Weights of a small GPT-style language model, trained from scratch on English Wikipedia.
Size: MLP 1344 SwiGLU, 58.9M parameters.
Architecture: RMSNorm before each block, capped logits.
Training: a variant of Adam for these matrices, 1843M tokens.
MLP neurons of a small language model. Each row is named by its layer, matrix (gate and up: input weights) and neuron, and shows model dimensions 48-303. Each number is 128 + 24 x the weight over its row's rms, rounded and kept within 0 to 255. Numbers have three digits each. A neuron's up and down rows have the sign that makes its largest values positive.
After each neuron's rows, "fires after" lists the tokens most often just before its 100 highest values on Wikipedia text that the model never trained on; "fires on" lists the tokens most often at its 100 highest values on Wikipedia text that the model never trained on.

L5.gate338:153117091141055086105145159126153091142161133111106170105148073124137142119146091127172117183105121118083140115121124121118119136117159152139151129105151182115117160132174143139127112132135125144143122046117134145141147110142111134119137113123096101102114111121158146161095142156120113149170104152144130155152146172114091095101125133125112118134155100099157096126131153129105108099120117126139102140144173122116124158128150133145178124135129132084134123116099104139126093064138177142153112100180104138124106127168158134105130133159179113145158115124090118135140105105104114174113129139096096122112099154138145178110100123135080147147135146118118127176145130146115143118133148105129128165147116125171116129102139147086147135134131188117176122142111160141116129061141168
L5.up338:123131130084130123126135158090126118128107157143143116109139139158115113118115139155113103141157155138111130120116102128095091160163184156160094141143151144125155129149121149097170105129166126108137144120087154163086117117089166141093143147099129122123149157129134115144091109131126138140124177098147151094103128128138123122168128100116093122135129139144128115115145144130123131131171163137131128130131116102113114096087158112153111163150064107138123172077105130089137139131123094153117144168071163108113138158102148112136100120099099125148141147140132120175129150129158133157131102140087128132126114148136090166092069139143136140115146123122092109117117116112111104134082147105181127166125152155097134107127135083124114104104118076175078106145098102112112124152134136
fires after: "\n", " ", " positions"
fires on: "\n", " |", ";"

L3.gate162:136104101136104106115130118127132161107101163117117127131105126122171147115129156143107138143132098075108096102149111076111148146135101136168063141149099116096166115117146151117099120114100099126089086131128118107149129115105164145155152148136160150158164041108049146121133118109128166139132122118134094101143104110154125137100137097151112130128094136136152164117074104137116150137163112101139100150150158089126097134104158132152137121127128107126150136116129112117123112163122110096119090125134129157129136154119139118101142116127127106175108145146144170138140138110127150097102115164127146158109136083120125136142129184130126127105135160160110112152170123157140105082141118134141091099111161121159127149131125151119124147137087124129154131093092125103125123075110161
L3.up162:133143136136103132092136100155133123136148121116092134125053116110132114135091162132093136139171153134101079123141151098113125147138081141120083149115137107136134112107105170093108150143093108127118129133165149130100109113127120118135145097145151147104122094106113167150141153080162149080129133136108175169091100116130157120112180121135156155124105105126138145080142133133121136128142091139118121134163127173144103179134123113138152172170092112103113123111112123171132113137130134121126113105147158134165088181113183101165205166115140149102111121139137143116152109127132138140106121113135153113158105147117106136157150097095121127103128132171083150102140148111152116155138141136113113135122155092175144172109071134135172119120131147135130111096107147109148135134152136
fires after: "\n", " has", " received", " had", " with", " and"
fires on: " a", "\n", " an", " was"

L5.gate768:157083123112118144110131095120134076140130104148120132162113087107088137120161141106115171104112083126179148111135129167127151124142103099140150132119144160123129134087123157139125125148100145115132130069107097146135116115164127087124133108105092136121122130149131135129077116134148094151172149122110132113163188168147151090105113141135079145124140113138147120129122106136158090114113166130145113161145148098137124132134134189092144092118123121121189090125121139148126097079113151103111145149144108104142124110124087082135122093131147092126132153119130125145138139142114133099142141111157129137116151079139152093169095148117113116127110134121101091118163136125168128161082135175171121131118101116163106171137140157127137147121140145128142115116109135133120111117117142
L5.up768:125127155146064158128127121094150106102145129144109129100135105133126144133156122107096145061127137131141163125144114142106127167132167086110131116163066152152156135106088161102129144108145150126135103142104130161120133133171111115150142135122159106149126150106130102089090130120102107116156140128109073156149175103142104120165128150099106177112163136096134132138131098089072041137173104103095134080101154125080173132120133127138169124123097115131123118104093136118128119173149105130122123074125131139168112156122120142118071131122125138134110157129130100096084131086136180119117154144133147103163134117121127149120163115096153157088131125134102131114135140123136136083113141105101132126134054120138142123118156154108111142138103095163158087139107148141121139128121136
fires after: "),", " a", "\n", " an"
fires on: " Japanese", " American", " Mexican", " French", "American"

L3.gate1186:155185100160112134158101115127106128114131094145106161113133172109088128165102163150125143106110129124132098124108136127163130128150129153155112106120098120119131170170159146138143151119150103139120121098105164147149165120113115147142149132124166144140156148123122117111123112147184118154094145118102095110126145113141132141100090150164109090126089124130137179127108106142103104149132087150139100100111092109147141144136138115118128097166159117172094139195115154095162121121147145126079112178136113174097142143167138135093167125130167123101111137119103158121138113118155162147171136125109130124128086104123127119124131210125146154117088138100121111103146141166112133115148099125144130078129160109150112141125117160153142122108141157127120121127103128111098160127129133
L3.up1186:174117125176112159125118121120143141124142123193119117098175087116161098132101122093122112112125149091125079167152116122140114126115135097130083132140117145163097131185097128124154097135149140138164141102090164133169128169120148139103095084115158106134148134146138141166124153124165131099101140122116148145128074124115114122092100117125141150120092109123150135149150128185069148114140079107137124099104096122147117108143153161153145142186116152136100105145133123103177105154116164107115161183103108192140113163080139109131152124134112121111119159116125122141141096132152149153093147120102141107114149124111112127131141138149081141122136093112154160170127131145154136133156119127126125124139181122126118156093098138127117117131129157155143107149126121141082121090136116
fires after: "\n", " K"
fires on: "-", "m"

L7.gate809:119099107100152113144127103154133101130135133174177102135122097133134123132088143100158149114146147124104134135152086118118125124124127162151114153115135099175050202073113117149156080111141114159096102133152093129123092143138120109128106147105145112130139184149093173073100113080187152122099134080120119142154129116094128161114120110159090089125078131068112124085131149156154124165123087148110078157158074095099118105123139162132154142163131146187176142139114174132165160123159080086123156149111146117138109149091132145106170109132134128136137119114134141145141120114148120138142107154135132134149120104145115138134174136155145118094140148124130150110127137142134130125138131130112159119159140134126112102115136164108147105137071167099113144130116076148122132128141154
L7.up809:126098122105128117169145102136115153137108166094140115103095122124139146119153149103148157142118109161097123133181161118110136089148107111132130116126161133151139141180097133134127138108104139069078116121154109115096116143149150065128172130109113120184152155129120167167132106104177169118137102103151142126115137121153179121136111125154122144143163095136183116157111083142099186120155115133126095115125154106082105148136119136141153157186131127142105138109140106127092169101133098079120119127123130100160118134133155132127109090139118136117140122130138139146122090090163157147096134062096138098118116129130179119145147114114136097122111110162145120150145109142176106161145141145125149143085112134134164166122078120123088155157112145108113130139098095129129133096117147
fires after: "\n", " 1986", " 1984"
fires on: " |", "|", "-", ":"

L5.gate1207:085133144095115146105076090109095142127125142157100108150068147141151177152131086126112101090100154130142129126113141093124132121083103135138137128155122170153113143149143119145111105163166132073116147112141103146159140172137112122119152128132144141162097098105137130149137136116090112147138119127100094079165153101150106147119132077146135156141085095157110112165159125102117105104173190112122097134121104143108117137104138139156168138142071117138135157147086084156122140119131097128107136133104089098140122140126107161127103091089099095138107153119105169140119149100120087134113164125133159189076157126128147094129142148102152115102141095124100155129088117106132096088139156152185119112119126130080121136090149125117145138126138142131167129114090096143103145121145134
L5.up1207:141158112138134102127170157128106169146137111133115121169129166184074158115156153131115151162096105102154143167139135157108132125095168127108126141128120135145108172128094100135134134117162134161129100154113145111137094085140087112161125153087069134143144158139113134122095148147137143129130077136160141139146116145076137113165073094119131156140120121119149164135093130115081150129110134121136101153141136090140100120164156093126091112121156100166127150141126132138145142109105179135124107122142108151154137141105157127136158129102117092122124084114139092126114128122119151144125107098166143125120084129123083167105106122137166134129131161126104151144151133106154104138123094139105160081110099156159109117093153085093136122132140134095125131112139112146140097151134106
fires after: "\n", " of"
fires on: "|", " |", " of", " his"

L5.gate558:124079117156136113127131167140100150127149123127074141123126117157100125150100160120131142117112101165124154115089117106114142140159132168114119151114169085118085145135139180103144136170147166126111109093137166131073117125111084105071154144174128147135124141127127078124124156150131126131143118174122139127149135161108149137104160115116137143129140124131091122148150143096109116115128186096128142086134126123086123160125163166164147157062138153157098078098128142149128121139128085140107074140126112123125178130095109098167096174080143128158164107099103127170156143102155123128116127135133187144122144109159140146115160113125137137138122147159181141148147118122154141113150060121090145124127132134148103114154095136112170105112090118184104122150094091124145159161146140
L5.up558:172137135109171099163140145103102096153146119106156134158170133119091125143136132128126086112117144120155115149130081106168146127119103128127138077139132164173146110130124094119165108154083111163124139140143140141102128146135079119146090150143126149099094084112167172139180130133090153163092087108145148135120091132123121139143133142115116108140113135150134112143139129137123164100084154150175148151128136166129128137134098134116122126124142124098131162112149149135105145161123161136106125160138140123148122114134115145150135128136135134070075175117146151086122094113162105107125127152148111159107112150123092123085122147116140121140124161131144155164109113122104117119117153102115140098151132086109101122098128149134071155127147128133188160140129157153116132204106110
fires after: " 0", " ", "|", " League"
fires on: " |", " Team"

L5.gate591:129144100170138140113129139144155102138122188128115133160133136117124168163100110156161079163164129128145064150127107074152061125151141114163135106170129105132111081116070175124193147074131112121119139125116148154150133155112119171156133073142134100161115110148082131108105130136147116145120143149192147133095147132108133123137139134104126136123080171160167110150159102146141169084109153109116121125109134126126152127144125110132137142155136128138078080131141109125153138165129140121185110114122151130086116061156161123135095139108132137107125156072148142135135108103137111116144103131136137095122128116142148085113117136128091120129105180099159113175157127098134125119130130133119122147143124093135153120157153122168095079125111137106157085108144135121146092123124136
L5.up591:119103092111156119097150100155131117147156142128140078127148101105101144105141079145095120151123155113122119146135142116094137144123128100160145144160101079132158134123142111156120160138127126086085091111142120127132108096153137168144152118139107156141158152163111079100087157077127115123141093151118129104114132126104086137134117133147100128111125117133155103068149115156187143127112122133122094134124123137147157133137113124128089133140097208145188127139140129140141111136176180093191155171124149129088138122118149145109119165098148130100136166121102132114123116076157165153129114133116121096148115089110082092130132137124135122108108145087116114124149111094189137143106132132130120092125143089121114116129126170100131120113109127110132115108064156166085076093120143
fires after: "\n"
fires on: "|", " of", " by", "-"

L5.gate1198:152154105113096131128155127146102122069154128073081120147105120107097129101186143118157124157148113110150130121181154091171153168124090124151161152107095120147129125098129111118134116120116147131124171126164128106126137128098085097118142120094075129141117060107160143140117143130120186129130132122078125202073166097101127101159169159108142147152142171109164135157123127118083123140151153096152085153116118146128123146135135122136150105132132151142105146158081157120142137087130120161156129161142123082117096118159150138166146139171120123125096099131135128093143143150140130131160128117105144111083150058115098175128155115153120134144119110155139117105124118134115185154136127129118168165092121105113171164162123129166122135120116094133149163162104087146127139109123131
L5.up1198:143137102130085124112136085139100120105128142137130149114095136132135119109117168145128114107097179112146169149191140098142118126127143155105156120141105169121140155167110140065099112160133097140167143096149166141116140158092118128100114156082128116162129142050114155140129107141121078122154155112124148101131142117101105136125098126125124137135161110182122158108135132117074156083087145088108131206128133117129154106126101103119121108123114104089105185152145103110152120108134120135116145167178145080133170173132165105079165138149186078092123125155134141117132147097119149111143109100114125160133180110098119116162167106151095121099137120092135126104107103142118122110122118136135123168097118127098155159123194144121144154127163138108166127091129164169117101094113114
fires after: " |"
fires on: "\n", " home", " half"

L7.gate370:133100176090142155131144106103129126149132095127143095187130103104119109104089079130138136143137122110129150137095168133167123096151156123137145096142113133117195159165120148112121135132145121131072164160142076132181065113124131125145158187148103160175107116124095173103110144102140135144151124165104109174121112131140166123136125114165138121139152149093107130102155137161168145099105127141121125160132065104116107126146161128166108117162138120099100121124097096108141133120122121135084121131111132131130119107133125084068135125123132112088154169119115168153134141131149088125154089117118160147134152114139123090143149131090099092110154171125114148156146180111167121134099175153121144130122107144125119121113144108154074155126117105123122138166121096128145111081128136
L7.up370:144130108120144104124096094130086099163199121124106086154090137112129111111113073088139156160148118130114144164089109149163161140156167148103109127106119117132123120147119102132145144121089109114128110132141162161121112136164096144139149106142144148103157108151144125116184117114119137159102152160133123124102193118125133110108151181116133127141088143102135130131134120130110120130155140131105097145154125124101099094128102141116131108109131143148134122162093104098153130146119074114082109111137164143112114146128113108105140128166125151139118103085125106088135128082104120130147079101108090173158063126110152121144172124184098158143114163110124130148070116157147110119161144165169092127090106153126113137146169132119129164113100196150122118073119123112141116095156128
fires after: " |", "\n", " —", "|---|---|"
fires on: "\n", "|", " "

L7.gate993:139133150147098149121094101123092130095155156078133129094114135138092129157101154121119125150138083138137199123095104150148155114175147102127146141081131096087120129153100168178156132134113111144110139144105128122127125077137159116117142142134115101123140131129123102124114114101131136153107125150100160127126143135158152136131148147080115145161196072134138140103103147092107097131127127091143143159117117103136115153113122148123134099106158163155122120111099158183132103125151113129073160130122174095129116156129116133134100157154159128140126156127136134129125113123090169158173089153123155180138133110139092132155155130130148116113142124130132110089164147131112128164148134134166097132117136085129123136141128125118159152117145133119119108109093090152115127133163151
L7.up993:139114115136143124109117154147076157150143076094094122120128146087135119153112115136107131155177177128162137127067144122107155106158106120160123162117099165113109185132155152132117150093154083157172101126137147118122072091140191152162101091125108159103142126117152112137098149114124095158088153155123084145119161146101102120172157105104118149166174112107148148149093113167111098153145116122103067128138083124116158127137112112125150093159129122118114132114092126129159109155127129124094135128149121110117160104114112129106172142121123112123099153177123105140146093142148123103127152119137120098128155125127146159166160097130107089116130083127163133156135125149123138119107126172141130110130123145113121117116147118107178120106114192076169112127138141173146138063135167
fires after: " |", "|---|---|"
fires on: "\n", " |"

L5.gate848:090110106126188105151124154100143145107127160141181113145095139137100085152133200098115110101127130130126124158130151150108149146136090111129092123143140114124100154109070144149166136137120141119141142127124100096146108109112139109163063083119108150123132123102086160146139158093136122148138150112140116152097107141111128140135095121125156143126092148134132100091147106129155132082111107131154126114142130117145149077130141159149150154133102098138117119124095094105143107118141138151184144151124171135121148123170169125130146109127131138114124124119109133121112143091145083129075168152128142141107110146148123097162135160124121159167099151122134115105157133158135109122129113126108140105107137154172157160084170154116124143160124091144100159149119084121118119137118146
L5.up848:098124111126100168108161113099092108188157147098106142145147151159099125125125156101086114147136104143159152121119120157152147113122124177107131072105174133175125121145110146113128120132110151165150166134163120130123114081079159102138139110150118138106102106116110139094162115135145114114133168146158157137106119140158179144096134167119113165138118104206096137114131115074129150111137094126132098113150135129111104164115115174092156147152120090124117099134098116173151116155121154105132181135162124062156137121144096114177163172141169115173093127108110110123134118124103103103127102122124125135089097146108112112130118122120086137136147141122094112129112120133138143137109125115098139158085141136097105159133105105085098141109108121127123153124152133131136150121115136
fires after: " "
fires on: " |"

L5.gate1226:153105135095122082110128132109148134126123136117151125126125121153137120150123157121112094165115104083105149086069139110114164117134129089126081128152164137094141156120134130130131127147124109120105132095142107111112147127104144125128118111131164135121158115165162142113105119148104109117128127109144125174134095150097105130157148139171137113144116129140134133101080119157137119120151132119101118113141136099117110122173069117150158128141122167114114169127144146145170105136075134092147163113118158130094118121131108127124122113109163114114120151136142155109174138110131090128107131146136172121105115143114142115111126106116140135096137141149104141156154121144130152125149139123128136115107128122135115128113140134125144133138118142147113119147120108119127050089093157
L5.up1226:159132166083123118124174087136113140183138158110109140187103079123119079131144110140151159144113110103116158133153098127092135097096092132133136120132154118112158105123125125131143173165058148143156141132127117145130167120115121140125146086154142087113126142114151104157083171150124160118127168095125161133128116092112100137164154141177152105142180111145119164094117132100136117113075206144113166135134102096083144095119137178148131111129095133134131162150148108150157195149119118109129137154132172153129120144144130136124120138143078125155127135141116138143140135074097163098103093113082103100145157123125103140144122163132117127145157110125137132140159100126103101151136173082087153117078112158125102156133090139120173114088088118108125153125078138186086165140153121
fires after: "\n", " Rank"
fires on: "|", " |"

L5.gate182:122128143124127116065087117135125130133136158145105108157096141103140125180085138087117155122131132162128153115107119137116173130132093144170123132097107151116118134103118103109081083171141081128108120119153111145094140130129091107124129120117117112148158160157153108110135102093135153129170105140117124129126107110070078127113141129173120113103161122163160133136122124103120112108102135129110119107180118140152159130144121198106103122157135197094111145137133141124156096160152133128129133142163167109127062119097164115130159138106158098145122113127149152119113128149152097100152150157152120078162098139177169113145133114171126129127118105165122109156158133132139128135130088131086134106137164120155121180120104096148155132136115146140134135142119096122122101161154158
L5.up182:107131135119122150145140128125123123103166142118118179156114111160126149130162124126124129161102133126107078086135145129091149127124103141125129079162187151142160112135130082144088150138081124102119085084115148092108143123150116161121141121141075085120121144106110154142139115137173134138131115141180146125127189076125144098148147127111129106124129102130119131107110121139116105163136152108132067161132136088086121107154139120118133165106057117135125132158153113142113111093127169097155129102113108133117132156115142120137089129137160118115122133111135125115168140143105199123140124137100144133128153120109094148089116128156197125135129112135097098095137124127098151182116151117134154178140115115133129118128114130126122121170110124154137116118088160147133120085124141
fires after: "\n"
fires on: "|"

L7.gate1023:106090160115129151117101179148152122147095153133133127140131121116146100179163121117096122121122106095139161131075113109140083081115139134165130146128123166105077123135133118097121124136115130149117130142155138153087107125146104089154155087158134116126114157147151095126057103073175107163168121092139110133144105133122126154095136152142108126117149130117175132130114174123141109128113090100098139139166094083175089126174142139143151143122138149119121121157153150138159125175120152100131147114153158110100140074121132138119126168106096134151119146122138133122119138139115150107103099199094144174127116088143096102125140145127088102139100131176124102072117137123143117126115128111097123168107135112108151122101157158127120109129128110114115145124118100121140090129147152
L7.up1023:097115125097104107158142117136156094122135145121181123140172148144151111155118132167087164134133153114124149153155088121165106100130109103097078156149148128096135158136138118134114158095096138135123092124128156149099107113154131119035160111146136172092096172167177118134091083151134115152152146131125121118128183139111112143066131098160135128136162132135148146144159131188126116142115089132097143098111136138110104081136121119110135088096152144139149102120133113138130144155093094142136137117105182066105116077156132107145186135157126112101133124162114143109136103143156109136112124130126129145127158146142051133103090127147124130120110091157094147090112119124141126170155139127130140167136157163173141127118164118114159136148132124108137125116098163143107095148100127
fires after: "\n", ".2", "|", " (3"
fires on: "|", ");", "00", " New"

L5.gate275:095137153152099132157079167120119102073139139095113130113105084109093179105151129107125133118137131114151122117140171115140110136125137123136144149126142169117104093139102130144172105122126169121121101047125127195171124084113099122148122108160125125136108112071123131102104141148165117155171129058143121120134150099142137153084125113126161135133089147123123143124083128130135087134113175088101119113122138127102173148135126111137135080191146070161153092134146147086131150099144114136138107148110116113136094140129151127141181145141105112109156130116119143142153151166155075109130107110133153130125089097113114134148092104085095132122107152130140156143142126094129110136150120149145100110134125140142161154143135134119131133116108134101119147158131054146221149124104143
L5.up275:128165128132190094119126186113160178150114126120135125100116129141142143118157147089108105122125109102069120153099121096126127109149146177124125147145171148105123108136122083122133105119126118123107072142121100143100162106135149112123099138166111207140159139109111101078116116144131148147135130102150097105152175108141127144139094151105156093122084151142132117143096135110135121102105139130153121124101118110111146126140098144078123127139119103165144111136132122093108127142181128140146132097141107097110106156132155102115089104099100124091136129145125128093165145138143149127116113170184128109132096138153140148111142154125111087116168138115145090136136142158134100116153131157121094117142119117142142115143105138116101163144113198129088114136094102150134137129090162
fires after: "\n", " |"
fires on: "|", "\n", " Notes", " by"

L5.gate592:123107170102124106091146116141089157135116137143117120109121132142092139130084122094139163102164189095164110123133121140103192095137123110146158126090142122149142172107119141145134127113144117150117085120149119162079105113178105118124180130093151125109156116075143095132128126096140126120151149132144155100159161135101109147133112114144125110115106173133132121098102123163126143120123121125103082107135133171136073187082179144143133131099132128141117167131112138143119108115155121126124113098174133126123083123129107108107089149137109117144146145143146186119144087108118108167108149165163158098142137169147107103132100126147116083094078140110139141143158135109123072152113130139118166148102110128079160086117157102138186122132153114129137107130135115147121123113134127
L5.up592:127167155151133112131107095122095123145128135152126128123134123146121162117117093127148149152124142164114100098104075152113116141137126134147108110159151130133126115094110129124132111147135128138084065133106170124112103145153074141140124108098111159157136195133109146111184171111117167176130108154132131104124099087117133197151134152114093100112110164121127162147136134110174152070145092146129146157102137133126148094122183132126110151119141090147150143127144114157137077127144139112130122145146117131093130118111113163089119126120146106103142144144157124102137134092115152148155124137132136117170098122137065120088081162127096133155137166158161107135145148129087122111095090116117144113180134155152124126131136135144137147145138135151145113119107166132079159143146145
fires after: " as", " when", " because", " When", " if", " the"
fires on: " it", " he", " they", " she"

L7.gate491:107199153107087121155131112105111137118118172096096112111156127156117138115122121072120151199130126110125113137132125148150151143113117111163147136094097134111125119132085143187125115102096135162120112126178116144114128155115112126122155127092145127147116111137156146120122112148164119127096116157148145109148100113123134148153051141138113115143130177148126138135157113137110118136158135139132127103126097146126166140120110096133122154146119134122135114161127129092139104120126149139115115114115038103103140074149182136122145120138156115113160096124155127133144154109106128124096141150125114141190122120146147161130105084146119124124109056140153113100144120132136126117115120098136078141139130149189130123102149105104129156125092162105140158123093100166108134124131164
L7.up491:140087151108170095188119127159126120109106135132147118113154157119144098166144106168154157166126153141125133172103085113158109113128122115101078147122135134129133149161116086093164147145094157099124144159127149091145164090155151118137181135089121125122129118121121138080125122134143139126156125128114116115147192141161137114131137153095145120150117120142184123151113172129120135136165131109134133110125120128104104128109134134122066099160133137141091167127140085154142089167100130139127163171122149116125115142124141121121109093107129132130098140125119109125135185141119067137120138157131117102107151099139121108149165150102147087108158130096093170173110156135145146096118136141110120168113143070108112081110119112142125119132128186127110123121132136082152071163117151
fires after: " |"
fires on: "\n"

L7.gate608:112164201111117125138125104161121131117112137076135131128101134161155156097105087118133159132106061119120109180137115074157155116136145089128136096149150219116135189143118148105133120129129108164119150136177123140114142162134125137119147113176130146148141154132100140083098114130161129119135092117153102140131132126112123121122129112160138146115122123121153100152158081152165104148091122118107111106129090095174140117115141123147119138098140132121107112177127104138142090129140138127141121139155119108132148060098103114124145089132113145106122072097129103146111123126164133094140150110075123125141109093161113103142102134138127175148134076141136105111157176116127110121143165142112112150159128145108122133155138105092150133147092145105095114139123122126112106125110152
L7.up608:122119159153110127133151163127091164151100101133148161154113177119110111127124114094136171126126130107167107139129104140148143118149155117087158114126164170103110121136137071175108105161159139125161097116171140144128095156124134171124125112112122125135104106119094130161114162118095132138148132132181104120094137135122110122105126158109125112142131103115148122144144124133186128112107119138124141086176126107106153112122092145154089102161148166140124186156155172131151138153113129140101134156149168150168074119096181145135123132097139089133127125145104124138119124120101113134146111101145118123105159100142135117145137110139163134126132106077127140137111121073141125125145134119145114147114123091140109106115111134139123102167146140132114150120154115167101084144140136
fires after: "\n", "-", " |"
fires on: "|", " |", " October"

L3.gate447:092140105139119126161105149127119112143122152116136096099131095093136119092125101136161135165140134105137139156079116131121079115180125203170124159133097103126155119155125144145087125106118137141156124132125113127101139113142114138148114106126127139138139098090131164088152124127101112148109108190149126121084099190097153131126150113166164132139111116149157120119172124137145131163146138153149135132170143139120104093155106121124100144109153137137157138130109121142099107117160124132121123142145092124149132117125148116121120153121137144114127122143128129143153140096139093133165138135151179143158106103107122124107133137069121129143092093153106129132098114155153137144125144178131108121124139131100144104118097142095166098142145110130167172120115105075178136116101134
L3.up447:121152167111123163155167140139136127098141091133108158091098088116163102114114151143105104116125158142133111127128120115106165146127124131129134082144147151147116111147092075099122115144090111138136113161147082084133113152126111105133100108120093122163144171122117161141149139160147128115119152174099168140131132135139175120106125147154092150128139165124124111121158126107125127122120135166110111116144183133163125095154097132149117137118130135090137099138140173070146140116120106157138143104077108130138119164106131123138145140176086098093154108148125110144109148155153130125125161126106135091087126162185108140123203102147136109105083091124133081130112120169067087189093184111129122130131111122124110154118131095107123142154155095142124111134152131129137148106114147
fires after: " ==", "==", "===", "==History==", " ==="
fires on: "\n"

L5.gate157:134093116105102094123155114112115139121113190134143112157061111120133174151132155168138132139128135106085087104115112134148148111123095139069112131126137128107110136130150120091110164102112134061108133132126124143122138084113152112112154093156127119132103102131145123141137120109116120166145085136140098153139142121158143127084164115160174163117146127105148136174107108134086163123109146127109085099161177116168124190120103101123156128115099145088120119145117160112133152135115102113147131167115151122102106116118148160135111120148132110117133114078134119100177145132128170140087133140100110131127121128142117152150148149140121147116122126126117146121157124122096150130102107132115134151096112113110140150136113096110137126136103122093149098137142124156180165103125077
L5.up157:122184153092147137132104117113103149126102119140127135136146119143147140134119147074156108160132143139130129139121093086138114104149084152138099147134100098115163158105137131115147127147155091102066131135139110156120154091142139088108130124141108163154173144132126126178084138083153143105097095112142156168096065106119153137145176089143115129128090125069161097122081129165110130127108132148172151131110092116144103136124144106169101128122133142173192139155129134190120102159116155166127112098154126079109142118122164101158119108099105130087162153118115141133153144149155105132146132134148146112106117083089174120125127153106102112137100114128104130151127127155134103139151149136134133146126134124116136086114120124151123104122136093118106138150140138159140118128129134
fires after: " with", " and", " have", " had", " drawing", " has"
fires on: " a", " an", " one"

L5.gate1078:108138104089135108134085137110124097117141135126124118086143137126131135110131108121102162135145111121165158141107116130114120168123143119158134178136155137074135148105109135100122120088090125105140143082064172139104090135145110087131075127149119108140093140104147141101143113103134092144110114181069131138107148123100109136147140144165161108139129147102123127122113106107102145183161104138139136122187136169114069117118081101118083149129162089168124062084111086101129128121131146123094134141174139145148115166176141104145120143123106113170151141132090137093111129103194151154132128095149141113134132120117119129127127119137163094124128145132076127129137127152157154133153137167133097101131167146159151148119141097124114134145108088161120114164117124132128141105085142
L5.up1078:161129122103118137116161166123156133077143125144114148121090135130134115134101102113102133121133075122130146168151136144123146098152112128118140167082127164117144141153148104179095137170087140113144138109118109131082069110151120127132126140138100149173155134162173153113130160141165120138143119151165130129133119186135122141161153144140108088125140114148118120134122197096159056174142146143110097112164110148157133093141091125096095102134117156141122125157127106096162121107130174126108081138130112109122116180111157104124163088098107119081119147123117132128125154114098133137135151073160174126119175127102142124155127167114154131138141118077139128161136118148148115083122118175148116106104128170153057106128146145125086154141114096125172139173119131146113141098155173
fires after: "===", " ==="
fires on: "\n"

L3.gate1202:125105115145122134154146133147105129156198151131097128142157140089156104122138149087115091157160161157155133104097109133108136120163158083131090135101107124073119101163117144130140130094146118082090105116117137124131135107116116102156134129143114131149145116093151130133158132129136107144106097136147127119135120111098138156102119141114093115122123116136147090183112112149119129135135150149127111092151109140101145131119144128131097139171133183140119156126131115158136113087120137130151102126103134153059118140195168139081115130172118097091175123099094138159096136147181120186156142111103125151129100116111148134097156149121121100146111139147132109139104107163157111128108146149131130133149137129120132099154142144152165122152062147123103101131115103161135078113114155
L3.up1202:162159107132120116090043159105155176130097139116085124136140157095146132112120128084134107094140124134111089098130128137150131121151112132091118144078105120134139105117152085118128134119129139093170131108099143096131088150118149161140090147089126140136173094113125143129104163123151123122141130111085107163139138167140098130129109124090145152120158107155109133140098130141100134129059112166110101103121125142146154105121196153128148146135171130121072129080101106099146145137096133134111148134123109146119127145115141116128149139152147111155163163153138076122154125106152208086060143131153160145147113105160140124159108127179112141164113150115107133129090134085115115135165126132140154125128144152151156160130120125137112104134117121091159103126098096107096122110142109
fires after: "\n", " |"
fires on: "-", " Q"